config.yaml
norm_place: "pre"
norm_eps: 1e-05
positions: "rope"
rope_fraction: 0.75
qk_norm: true
attn_scale: 0.127
bias: "none"
tie_embeddings: false
init_std_o: 0.0
lr: 0.00212
weight_decay: 0.14
warmup_steps: 253
schedule: "wsd"
decay_fraction: 0.704
doc_mask: false
MLP neurons of a small language model. Each row is named by its layer, matrix (up: input weights; down: output weights) and neuron, and shows model dimensions 144-239. Each number is 128 + 32 x the weight over its row's rms, rounded and kept within 0 to 255. Numbers have three digits each.
Before each neuron's rows, "fires after" lists the tokens most often just before its 100 highest values on Wikipedia text that the model never trained on.

fires after: " ", "e", "r", "su", " Su"
L2.up677:148113081114168110122086124140129131144170139103154119180117112148142150173141105142131141189100120156121113121163212105197039157118126139144118103134109112115101124114159102136183119180135134086095149067149110124135027105120143073164160135124134129181127127143114131119098098119125112079
L2.down677:115147154128106133115147185144149078090129156131135093138129089131172114152174085176081204147111071109141102094152080192110184084088116145120113102168090126101088179103148074110115172124139199152110100184068154063162179144102173144097117075135123083123111196130139095144142134125157129079

fires after: " ", " (", "\n"
L2.up774:083111111135118183062094108096094164127169073071132128113172100141126124097191099120141100180109132141159168142151147067200104119131094123177093095152194091140129143098124125121140168096158121066186207171144110090140128162139123092138139135112133170123086090096114131106162065118123084127
L2.down774:121157067132110108154173156144190122151164094084149115096104147185110135126168098156137148152129155142186132180165148098100138121116125102100200133139122089116110179124100160147131090121098138129130083116095102100118118160132105200123101115141108145102110089139141100125118149078072152178

fires after: "3", "°", "2", "4", "5"
L2.up708:143090136162156109140073140051172103142162171135178151124158149097110140080210152112155091133174140124173112138094090115189162103135088089143099108167176119152150158164156182109120116072105128073168146132160163117120117128150102128107055132154144121147069149134071126124109102112143033116
L2.down708:110159150120128090103088161131165109134109085106077113134113139129121091065183095126175105190070164073098104112105224147138080074110094189129145103075126132128112157124088126124097128165141128091131190127096150088120044191120125088138050095102128124077121186144054064135113102097128107150

fires after: " ", "-"
L6.up870:091194098067104104081139095157151100167216109063158136134114145107126164175101117122109114106124063147166126174154173129174142111111140090126122132130120126148164136182103143155140135166171180111121128112076118096063128137138164085168177129123151140092145097110105125139161118170138132161
L6.down870:134122184155161157142142095114129203155137140134126092108112115144127156129155132153169163120133127128129172072124052169134151184153124136138189113206102117164100079109095090130123099103195117135185171128140125122183115088109059144070066163121064106131127167132144169149098104120127118137

fires after: " to", " and", " was", " not"
L2.up41:120156191040081133126088133142089126082070129157172136174174135095172127082128112227141150118124112157148137097136122159155102114136089141175138112133147128137073128146159114142103093112157124055175126108127112151180082102111163124116103163140153138110112110156102051137176120080151138074
L2.down41:126122071174141162132229103088168130159164122086122144124131143126073153145161120068089097109110130116112124172124126115088124051135181081111155111147145128114167140126091141131183164139149156140141107138185107073105108102143124068132153154101070168108087143143099191060110092135134062153

fires after: " the", " The", " However"
L2.up877:090140118116150127026141040122134136115099151108121107118098108134113123141127110104117159146096086111187104143105163137144139142105146095087114071092135092099074106073164155179157213175161153090203149143142124168155150156107151133131064118148072163173139111168132060070076155071116110133
L2.down877:150148147127184114141145163097124097114171159105131079159137166169117133138153182152143088150141096139095096148152109052091122184160148196150115156099159183099143153133117127136132091122106097094016128188100122234128157152222125106130183144123183188113189163183180145082094085136135120102

fires after: " Te", " G", " E", " Mo", "te"
L2.up841:115132192139184133125110154090131085100157100066158125100211167100087162144127127181098190145117111196117105143200079171180077087104109139118104116132159135109170131135139167125137161162137192134140162124129102106191143118164098069101107162132086096110045100096103120087135152138118089172
L2.down841:098139110120122126108179109147138106123124112100107122082093124138150135070133142113094105125144088112140102137168212145127182131065126109065114132167167182100081116173093094127119075156134145134155066108153105076127140161158157165099168119119108182151067100112132061124138128093139119181

fires after: ","
L6.up258:104146138155126134131112160101008126127118080106136128143124030146134153106131185122104151167096144159123114103117144133124102102094100126158097113215131114068171096134127104135121176116139108102157150164106071114120078166094141147132136174195185148141073153110101109133134048123118136128
L6.down258:108186180131159185178160113129110133076177119116132105071129122150099117103111101109073206165120131134108121091094116103149092141107106125063125157105104142141096112083140158099148109155170112166090113161160166181142180123152174119097117098136132149133142067117134120069185176100169138068

fires after: " ", "ch", " H", " E", " bad"
L2.up376:085134146079133109112097127141103093134159122136117160159152090129090191135152162148067105155079127176100108143160158151140073073073072131089148107147154124070151127139108158128100136102144155139142145122129096063151146127126125146101060198121134141158113133122155164121161121078103122134
L2.down376:128132156124131127205165157155236127098165099158155122138100119140131103108144093118135154161093067117190082136180126161185121127141177092127131157143147143168144133150109195181147147164145057094134128136087068157136176186174116139091111114048098118160154105100166165168077100142106083148

fires after: " |", " the"
L6.up35:149117136105083189163075092173153137181138093160155143118122122100098127148130077143209115154122075124120198140112098154138130110113126151121135069082118119122087117155150175148117129086120113139145125123103159099126128104083124130126119125139115143089059106125043096144163107175147110076
L6.down35:132094155120180073092151189144105092148137096091122178169171094116106135097110123113091116127154151078140111129152145054118110115120027106084099085109161073156114121094111098101160146156123135091115104127106171131086171111142120173134104078107104125131138149151109102075077145116115085134

fires after: " to", " not", " is", " more", " very", " ex"
L2.up658:140152141126104109131125133137146136119127169122233156171141159163146104100153118160129074132126167187131158100140141139141153089163102125117132102153108092063163179161110137117130117156197097064092092149124117120140125131096208074074148185164111120114118140100138105142155127114071064051
L2.down658:091090103145115085188131154210121108138069105121085145083145153077172149121099130142105185143107108125115094103078150131179134162116156110133120125104086137184123102123102125124109150063106166170172113132129137161118102166113134173166128080088074155144097133130125142071110124133130164152

fires after: " ", ",", "1", "2"
L6.up218:135122116091115191105128156180061126159208068081124117105155053174134162134192138128124130171131122138111079190174123132151099080139154104128176087163107106145137130141156081104073149159153125115151149124101134078153127157187129131087140119177060106140119169143111113080104211085131101061
L6.down218:139132133082089112150141175123184138188101089165142113179148132141099074101109147110137055158191124128135152100133166129122118146108060110172154154136058088088104112150171152131118110150144173088115101110090133141139112166060104143084162176155156094126099097141100168105044152209094106094

fires after: " the", " He", "The", " Ne", " The"
L2.up883:103133122122145193087142114127158134137175078135144147107155076113105118131154108137134147108122055231151066110110088149133173119083091071186100151063122089123104118149080164139141150116161150087107053093129180151162095153088083147137101125100061096154100174099098017067129137145179140156
L2.down883:054181146123157090093153116153111120113051092178098113103149150108108143093131086182088091093122108135109081128155122154108128173142115159136154030101141133103109112112120077108143110123131116112126154084097138117114145117124120158105055153078120108118159112116151177116112156102135165108

fires after: ".", " E"
L2.up754:124119144161148106146069167166122042053131103125091098125179152188146097121092100204098139171110150124174122069117123121102108075112139095144118091146141100185191125190088136152088110080127165122164136158144145150143131154125031114127141122163126127139108089105166149139153145118066142158
L2.down754:199125107157143153084125082120146178077122121079158100157118130135125158094100150115181142136151146152115104148140112081112089159105149128096120124149166150108125064117104161104170132129142123188125143082091146108029101094143162140100125181120138186095067114150098136107140106135152097161

fires after: "\n", ".", " However", "3"
L2.up1:131170104095109161115117093127152115093086117128143137120119169108162186064152069116085105103063134078179130146094190168144161150115112107092121115104133155176151160070198065098142183118184112109169099146109124100167093192113137117092103100147137160108127156114131149139100135154133122167
L2.down1:159132194169121124168143159131087133196130138107103125136171111123129095128127145108106117174164111188101144069099059120163109120167144155166154117140154139097087104188127175095096140129089077173111151160152132137105145128128154128118124160143178111140129087164162164144157123096079194143

fires after: " E", "e", " De", "E", " Di"
L2.up256:084125138126148100107087156065164096141181124151102141115157121145107169119112136169157146088090119177092150177055137148140104116152143124150075097140095108130135147166094124139097109168163122135159092130137133081136124161170109070168110102157175077171161049166130093137131156128132154156
L2.down256:154084190121107080175109120170140192158085105117191109073057132098141089135089078147110094142178134100120076100193049150184136123118128158115111178105141119186056179165117175110151205147125145140131153116160133173065128121145163067092151090131073096152146149071132032079118107133124102129

fires after: " A", " E", "A", " a", "E", " He"
L2.up649:096117105131145150142119112137129087072213149131163127084127087105112170136167156122178140139105085188128135090131056163150072115121114065098072139087098101085151106181121152154139086104187130125136118118115158104117135148112164083112095125101113159133122120103165087171133127109157114106
L2.down649:080102077121139152132152073138119133110124107096128129091146109165082065087126119163095134146087062143088102152146144135112199117081143117101091051100153146162093134119086127143164187125123106091113073145110138155083185159147177109117111097137119064120157137096126149139134130148071133102

fires after: "D", " E", "E", "A", "M"
L2.up978:073109112113166110108058097113108143104128167102121148095150157145078199155122124148148111148136101146183115128162101120146151088122098078135098158131163123110166153161124073099129130095133179104164089158151158127127106170115111120171063126143110121212116084106134074146086154107119118119
L2.down978:069093162166107118139149163141149127150188109119111115113134145130125134116082114146161111160107125161113121118088100131131113083120113097097113114153130123149164150151096114131107112084105095106181093094120072133101128105134143149080159128200135158151097118132167085072112056165137137163

fires after: " the", " a", " The", "The", " he"
L2.up504:125126159136186157110128064118149097073157091129148113134089132157072110133159124131119154089120079109153182159118115119121116097173117094140133162031118110090150130198130127183107088151149205102243091150096126158123143145111146113143136120159076157141131117117071068165108111111133114129
L2.down504:132171106194135098088154122134109125110041133101062140167140118079147146133139129154132121130126142109097036048108109079083165149115104125116122155145164140152129138131100109158185125127219132158107104160114128137142146162116114086148146069149119157110080114136128166132132118132107127159

fires after: ".", "D", "F", " con", " ex"
L2.up547:132069126108125162097100157146080111146111138103099145157166115148118156164135151136129204190103109093136107136073128103134147144114112090106112139164095111124122138151116143140127122111120141096181098140133122108113171098099126059104132118107137120179149088132108168132179066098094107124
L2.down547:133187094148086164153098099154131126136169113142118135079117114090121136101148168170144121169151127171126129160182154077119166127119181129153109178080102079144110096093131079175162079074161066129126079098092103170087105153127125157179072161176081115153119118128152136125096097098099098206

fires after: " ", " was", " took"
L6.up28:077113200115104134061107127124084076079121091084138116146158125104140109072104108199132154118130116149140169046072165110144133114078139104172078140116101063130144136151153094164137120108145131157189087139093173098118169123071122141150123146127149114131125069091130093169196142173128093149
L6.down28:127067146131108103182114099165140066162130114134164027122138143129105128160126159131101119158136126144169159181062139129124156145133144136195085185141125093088157108084105136231150159144123160068143112080119137139131107177121123122153108176151133185124103083098162141092132127062118137148

fires after: " ", "4", "2", "-", "3"
L2.up715:169112144091104126099125112112151086127174124110070175139149127174132172127204126122145069168145077149126129132123124191198085170148093178149132108160109153147156110129086211111136129124131141085163109140149105128124165105141048120114154137084165139136086135139178084155076099108140117150
L2.down715:102130119132133099106187178095129140151074055134140077178168104083083131119167188121191155116134121149072142162110110115116079117110116099123085151110154142109150123125149105172170090140139078164105105161129149130095144122109166099157120144158084123096142129107111149141096121163116162112

fires after: " E", " Ji", "E", " Bo", "r", "G"
L2.up342:111095128089173074147119100167117091123140092144104150120129093161085163112147135168105110120127097164147136113133110100111111122054135144159077119125176114147150105103138158086100179113144127103108105155115145161091135147179082045130113091173188125175157175087112132094165169159088142186
L2.down342:119068132133138122121160117126151127184095086137136084133152121153117116118161170145093110205123121121164126127121139154139105139148189156120099171082151110110097126142111085164167128135128122153157124078117128049188180127097128194113144132110115174141185149099140084137113076109123093158

fires after: "H", "K", "W", " H", "X", " Y"
L2.up288:133157135129127150073123101163141081076174075110100096101116120145142164166188150061191155152137116112141109161167148118117084152123138103125070112113158150118118131098151127143128125111154172098108155122099164169154111144122055112138129131122125174140158157118166113082113116124127126172
L2.down288:104121157166133124178122156179166119122110151088117164181083120120141142086125122105101133130099168144155150108163131130133133136130133165182076122070122084115204111123103113116163130109099026078158128091193107117170112135125090121159113129154156138207166163191163212147117057090121186113

fires after: " (", ",", ";", " by", " and", "\n"
L6.up863:092116141140101147090117147108121094155206117092082133118157114137192110184173131137145114146147089158214143142111179083115112116100128066134100116103138112066106083101085151134108133134099166084121102161070138100141115084180146112110130099134183152111133164136160104062106196159119161115
L6.down863:120106105166125113092109136157122170055133177101097128099179068103162115145176152100138157182115198171172054105169109165120135143115113092148095070163070162138146110140078124155162141103125142194121114067096132110101181139140166111143118144160099070115137126108139099105149063090150202135

fires after: " ", " the"
L2.up974:147112154148096204061097158139077114078173113111069183128109149156132121158227102102154095160113116112121120151093152139138105161059068155139140123146123132127077132137120181098155154065104107083199090122171114152133139130132089133172100152135150145118116118104136134101082137102145123108
L2.down974:141106109087115128137172178143117135114095128089125189109142159095159110108079175094112101078104171133114090146128089175142108101107093130073130125128107109151124165089144141141111118144151152156106119111068178084158135114080158096130108069070107166077116131096087178156135130106109146151

fires after: " I", "I", " O", "9", " Mo"
L2.up528:116113176141172082121033096120205120126134142089119097162097141159118157196152121154146135208100151192146112152185124157174068132152083122121105103124152069120165101071146101133192211150118122107138137138122117153135079185111116099072146118151114141145105068174167144117129152113137133087
L2.down528:146068166151119162093150150113152156123129120154123080125113162116194102117101123120128133123145062118134099182157148048128145110058121177155142159192052164121090146180146114124105158172156079175155132133101194109109128122153098087116160049146137102133137124120108091119147169116114104099

fires after: " de", " a", "e", " Ne", " De", "au"
L2.up816:150099127165115161111105104131092112142139115117187081091108149154153149111157054120146163117136092157167111107112121129110076146123106070082122095110112093098143092135167174151123134146103136084193107055154160133154114134132163061120156148118030152149176063099126098123106152136123158095
L2.down816:140100165112187142131130169117158130180086129154123091140125083172090125133130131107146221086138146090076155096100161116102179101164143163171102095147149128146131120110142154097144104091129149043134067119092153128163125079117079133212061170118118166126058130170111129129127121127116115131

fires after: ",", "°", " as", ":", "."
L2.up444:094145139197142141113100194164063080118108131156141130119123161107089109125147165131175113102111142101181166162146166166152100140125145120115120109141068134086092093172179120114083134149119171059179106124106112145103071131110214144106066125147123118160109100161078101141134127133129113101
L2.down444:169122087110176141093125142127126138171120091066204127103092141151084137163124149171097078170154140110146148171103139115139150088156137126143160089190058158123122144125167167162069133154132069144138106142157107110120170108124160065136147121137111145176141127116164118085140173096152114140

fires after: " I", " Da", "I", " Yo", " Ga"
L2.up383:110124148092182131137092127131130109124098149096155160134111103147108149116153097167109100153076103179184151098191163171143098135092113101139057086088091060112128093096108075111168122130141169083152064114148111122129166161122149064127078082128091130207149127144150126088161168115100145109
L2.down383:106128088094114185119112124110153124146096126115122115107123096127121089067102167100140098120108167148096168172111171110090102069178191147125182166165172169112168102158165123167128125153104128128205103061127155138137089214134149120226105150129130164101141149115154101185090112090113074203

fires after: " ", " the"
L2.up254:133122127166110126100148155085100105166146119075069112165153080132132062125149155108157079187118042103089120107141139087158169156086093114135088125154147115092144119142153104172067127117058112088191093153084125165161120131092138124186099147144112145129075152155129083151108127062076104114
L2.down254:141149128112127133174194108074157132076109163127090157146139138114126195161117131124112144144174112213150183113153080165175152106110135123160174112129085192136156133121135125134116083133110174146111148188110116170086173104171148111154219140167090115111144159132133173136123109107166167087

fires after: ".", " "
L2.up868:147127168148119076124083132160166047111121100093093091140115199093142166182120110111187118201133123154097116136141108152120081143086133063105137136151075088148135097140133175131084195152116143129208167118098095118136137138155119110133115131159127101098052083101140141128119142091122129091
L2.down868:121111174148133210144141104147228141151109139187192142125144103150143108130062157147086068130155179106162130154108109160119187182129185161125101121110093146117136118132127134125108178182126105101141128135166147187140143119118163140095109155123171143170168103103143130116140132127098163185

fires after: ".", "\n", "/", " |", " \""
L2.up162:100140127090124127116079136164105130060132115112146106181151135081130128111119098136119109182114121111103065145114174122141155084129091092142104104179165115164112155114083082127160132109156155074170097173099096150154136145086118130120081100095123135123134101086131152169091092123098076162
L2.down162:081127185124144123128161135132104140186172132115128129126077128137125134070134082131115094111161109194175179128108074179154100157096066124082145124119106141073106085141161166084077097141127169173126129175167129137099087122135072142189125104143142144190124124073135108146127138118094122100

fires after: "9", "8", "1", " |", " O"
L6.up1019:069119133168127138183113114115135121122153027121105114120134098073118107133178106153125181170124109147123165193115117132145134116085132135174124135192132136102095118135190145172109208096177086112091185065138126097110126064097175077150115154159133184145162100148088153131059129129112143120
L6.down1019:150174143125079071096113154144129146100127141053108138148163060146173156137074110094173061135117150109118145168136156126095148117138093172107091072142107104143126126068135087055152115114059132121156143115154157121132119175219108134128117043154156138170079158081167143081161118135152109147

fires after: "\n", ".", " Year", " Title", " Season", " Date"
L6.up245:080177135120165152123091103106083066128085169100108158169158102139158093154077134146152191082112110104153127107086117099169133089120107075149093145142118073141143122114150146164122151191104142108220097115151113157176100125081092080115152142108123099172060153066119074139144180124110083127
L6.down245:123071111193104096082155135167102102087061175128184083118111066106091067149151143156076149115111119122126087121103151190139160123180072157078127150113141143091116124101121147149097112121127132192141153166105148181152055111121127191128104153123122142150118088064117164088142169150103131115

fires after: ";", ".", " the", ":", "-", "|"
L2.up762:097161148141162174083130108155111137083151080149086120175130137147115136115107133193129152147119115091160149169061146166089086086105124123159096075138094109163118136084115111188117162162112157085175092127148105096143107134135142160136112138164131151171111121107122121114085124092155123199
L2.down762:139086137101118115116079088154108156094099211135179161091116106115166131166115136149148135145112115193147098117126123129166086110153162123114173109104137154153120104127180125152157142136086090162119111119056094171120171152089137135102141128115136141099175128129153063162155167160141126074

fires after: ".", " However", " ex", " however", " that", "\n"
L2.up881:132115107100134184083119100150101099162134110148127137148149144108114087127085157084118116162163134130135102138072086120156144156116141032116137110127171146147116126124147141124106174148177218111201120107115112074114120125140080182087028127112156138138149149082127099123064108157133088100
L2.down881:134107138054141135162141124155141084173113150143111168158120128188122115119123152141125095094133163125154143137144106115176199090119053103127157143060158139086040115114137088092149097108081087148122123130140138112126107158096069069105165176133141131158088100142139103140190150121103116246

fires after: " de", " De", " In", " Re", " re", "-"
L2.up423:157125136140102175124136111162126035121151158130160170092131113165105129153157117098177163110137092084139158117087094104138124108136171186112118067179155116135045109170126148154155134150095131091146079114179119081100143104098122093138138117138120127153115156093102137165180111137137054147
L2.down423:099196135159131161120123109095113162129101084138091147094088172129119153125099178092176037147132147074142133144133148154182149120129087122145139120140035111132161084150123162120121127189138140067090159126162114150096097192160154123048156109161142101074153093169139115089137122119130141129

fires after: " I", " Y", " H", "H", " Ha", " Hu"
L2.up440:127142129160119093110126109145177106167184078113130086177119070178066141107186102160142138198129096109179107129124109149160044142117152084153072119111116091074147127071167125137204125069135168119113133124103156138082131186102160135152098122122110182167138140121192126153125118143095089113
L2.down440:112081163132110138115116124147106163153087121085184126064101110144126142092129132090131156110127111128152136100104138158107133163112140157104187170173115173154155113196139109133099137151156109115166100150112096124079162167085071093097105100106177167166120125089083101039149118085052127104

fires after: " ", "s", " S"
L2.up457:149132148101137161098135153131098116114134143114105084098160157100125136063129137123153152191165096121129132075157116112168082105057054130130141112144141161157134112161099129169148138071087101102119122105196107103164142162096097128158106145131199139121070084136151101085079064135117124086
L2.down457:113164146145073135175213113079105130107104153089108153151138159173113136089120161169182109068122070164113137195159121137148165141152111095087158208127139126121175161123129148161089155071105116141108119113069109076136171158175148179135187107175077169073185143116126114110177147138118127179

fires after: ".", "S", "\n"
L2.up621:131115120129130111109094161092160075130143161127167092155137127128175199149122155114144099152109142085161123137128133212150114129160154100138132113135135102080156139084152092191159160110169121107165109174092092136119066183140104077077060076150130115187059137084176154097114101157101117149
L2.down621:118102106113126158123190196099118146076128113142118084176093132119108157111167146087134117147162128094116143110094132140137108095102076206078181145178117136173119083180164121154133095160089093114119177176169088110128128120131151146199118113157128127118135118134115096166132133113129110058

fires after: " de", " ex", "re", " De", "com", " la"
L2.up869:149109141123103204081090127097113154084115136145179150113172066092125091159116051102093148108151146184167138151045143095140160069160108121108137104139088174134066115147104157142091155116110112129180075086151143109113092106168103141099116137130061123107131180121070089097147186153115038141
L2.down869:078138119183117104139090130207123100151168085121125144164141200180109157155080113115166098124146120083119155064145125140175115141145169095158058150118149081108180103131127094206158134151114177107077092119201094138172180123149099126114099118106094151129062097123128132129116152128157105106

fires after: " ", " G"
L6.up869:116088150088130172076103155159126063153128142111118132194109130110157113100187153155120152147108158143114136118073138095201137120107147128137144121111132121127112117139177082103109123131129155072142175126123136138175161111085076087125041156137166136089073105154061135096176122122199068089
L6.down869:086135080133168150080150080202213155134106110101135091086098071067173090162135121118167152132110103137186136161138110081119117105143115123151095167146093194133175137153062131153092139174131124123136154161103147148112174167187153109102229138167134109092122124173099126130131125110071105145

fires after: "D", "L", " D", " L", "M"
L2.up785:102066115111106116174092189127125114135160098127140125169131108095080121097166123156119093151105123176115102112176103135168136091082089137087108171095198139079115117148078139143098129093099161117142171080101154132120136113142107109146133205143161116105097101112177128164153087154099114172
L2.down785:124136167123157125131127151126138129120068090098135084159120096147120076131157087100096206162150148114122218162146131140062101106128175142125128110081176098163094125131117149046139152066101111168108138161102134135075090173139095113106132134116100120100099177127146160111125060144131048116

fires after: ",", ")", "."
L2.up518:089127111120129093128073134157088119128171123110160126148182149110151100156177165098104086162144147120081102148142153091149121071108133105105104152122164089091129138177132114101104149114181117081157097122092071122172059078145096092114133112112148135136131076121118123137076064094134116097
L2.down518:113095099184144202123134130113159097110088155113131080180158137174116152073099167202197115128152133137157148164104113135152190082159124178145148120158125100196133114117178081147092072094167150098134107164189141145115144101110173084106118162166103146164115100173130135118162124122086080165

fires after: "al", " the", "L", "M", "a", "l"
L2.up545:134103111175144133061092105159096121118074077153107160088128140145087105066107176146109156157122103144102112150129099111149115115095111103123141181109177138138148134175151124197132141108110171116160082141127150137169122066104126109125145191101152126125132088160146096134189172128142144109
L2.down545:111136167094113194146102128140127102088076178156108153111099088135161140151146116136132108082126074112146169106102110156104165070122060192113127152205118134158060123092130166137225088066120081131102145165125149156136085124086138159171160135115140149171120152134107130103134155114042086148

fires after: "\n", " co", " ", " Co", " Sub", "|"
L2.up105:141103199137180158136128081145114082115179058044133182128168132180092153148126136101112109166153097163124094131115109115175121154085113153180118131140115140066186121136100171137083111113158128085126145168130079123046162122155125056149136132093104071130122089108128113104139064136106135140
L2.down105:073111039193104124096175123150089161152118134180135086158132065128134158147157106161141171112081126192086180099128145172099141085164103140138149133128098124186117095061117149155161128116152115151173066087076150168134118103148207132102184130135137128095129099156137170128172092152132137111

fires after: "0", "2", "3", "4", "5", "1"
L6.up619:142101152180145130141094157164100122113203060144072108126182123101104127097179102118146161145152102110161122086094143141162084128090117119125136116157115135143041115151199142089120085121146108114116151125107157131051116109159176106134106106175125132122150125116085087112134085089127126177
L6.down619:103188114127109071163145079173118119145082172194165098070115160053139147190134104122119138157187164184127194124162102102116115155123114158132085184074090154152206132121176140076125154178177104134173131129109136159162106112075113146098190128118112131116145178174114125173114099162162094093

fires after: "\n", " well", " (", "me"
L2.up801:154111159178187103130111041163096098075093130096113128115153137134108116122162147127075128106125105146191101141195167114185131154080139063106116155115121051038103118095118137091146128075190155095115116159132106096099117126073148084119111120108153087176112115075154117094177140137085112112
L2.down801:128124105212094101118108127133117123175165173138142159122082117147115132173078142156192167227168155147121200108126123113098185135125129184178114119099085131177117131120107138195114095120127133095066122168069087199135139145175100144127131161101106045145094106152133090109133127115140187091

fires after: " ", "D"
L2.up58:152111094108104149083105162112179075095183095103132173170127107118148206090118137129141086141108094122103170111106077088166171115115128110111138134149138144129169177109151108107105115157159111074178069098182123145121099115131016118167063153142144115086110154179102165114156132128151098095
L2.down58:183150160138108134107184122166134139123170079159129144045092118116130112147071078138155096084142129069126071141114115163071154148170081140092140100120110126094096091117146094185071096125126143088213113132160119114110119131123121135122125142138122140125063083106149109137137127180136125143

fires after: " ", "."
L2.up426:125160162091098141135114119152127069140122146161120105183144084141153195161142119127146101239096110098091127122113139102161103093163093135135134137141134133121141140155132151152176135140049181139185107134161099100108143118123138103161104154123168124130067098108074128132079141068109137137
L2.down426:098076098147190093124115140108149166027130084156136142162162104166171155112180147199173143155198126102057124149153049145204139144123107139141108137117105200167111095102146096155054192071138142086117129178126141147149080109169146129096139123085102125165135104086146101101088181119120115056

fires after: " de", " Can", " ex", " in", "in", " can"
L2.up710:164171181144105172070155105120146142110104156157166151150106090121137135167131129149088153107147092112131148088109110106144126113149068127173107114151142147103120095192187139136146110140151160113239092175158154123062097106152156070070120115140053145076129132086117078107133141123104115100
L2.down710:102162151157177210108100106114040113142169153126183134134175135118163122167111116151124125084144111159122166125128125130145104143163088159101122082155107116128135145112120077101047116088112147124114102122079124110152101119137119160193163143065107114096104077113105094101103097119138087143

fires after: " ", " T", "s", "su"
L2.up784:142113185132130125107088136144126091135128108088155155142116105094116156095144140135141145209098125134118131127173150153183085115177102142128116085088105074042174135147171125121138172113069113109165115152091107076156138134108197101142123184148094160144136093093132150067120086076141088131
L2.down784:147174153110146185076133168147179062109128169126155092156129145150099154181079157161108087171159094193175131120168091143111106145155153151155140123144118110124093138162146076198075128137086139141127099093133147095104115149105112101050067122142120085162164120107097130153127149142101156127

fires after: "0", "1", "4", "8", "7", "3"
L6.up488:126074133117067150157132126159115124153118114164175139126160082103097145178148069156094177081182123110158159201131107182161096055131153111107175090140169122075104163148153144116176104123118090123098120108131119109080130111175134150113130127097186112156141163128137102110178174173150107088
L6.down488:155089142136166180131130125150094102100143158115075106115110148090120132089105120121197076134103116134127121181146102113183172129179122111103136118108106098139079098050117127134067105164098120103134110155135119132119159145144118103121154120082051171178085135136124156137123100177151129129

fires after: " ", " Em", "en", "s"
L2.up305:122135118137089152124128059170117136118130054103076136187118105122110154101179102126139132183110102143150179152070159102131135155131104077105146112075073154094113171175164136174141199155175107112158134088179137086165153087088146144138139126102120171125061170115098118076080080089121084082
L2.down305:171201181150167122087117136098108143137133118202125112072173111100138151074145094131148102147161139142124150090163203097167168077189106086112174125155144114126103115098120133133088112066156116101166171147157111112070142120135126149119081167160127120095134116175094145069092128152173049149

fires after: " and", ","
L2.up309:129119136055087111156075125168118126104186077159157100117104133128158158106116108200110157150150100117133174088087110138145120119142087143143131142097143100067108164227165113109110140193158173075120089091166102154154079150112107143101066094124140167123145134151136087144140101126142129137
L2.down309:092146131181170155113135122056123117104129119101101164171213108120112130129151163089129066092142104167118092172135157051122156097138121115142122156183150084177170114108108105148127116025136086130125116141102129112161117114163126090162149122106143139133078103154137139118120136100072082107

fires after: "\n", " he", "==", "d", " "
L6.up115:171103144154118185135110110153185114139096167114177091120128136099126102121152129143169057115095091163181123112127139139139110130109133112129126123190178139075077126144168173134198137142165142122197114073150109139136174180137042099119100154191101108173128084099110056086125109108082125119
L6.down115:112115099141141081095137153094152150123125096091117192237200099097158154131111087152164145100125131105143148114121063151112126129103089125154073095142135187130148141129133130076087119095143127126078073107115143143142091126124189144104175133145134156189057124095147101067118117084128139164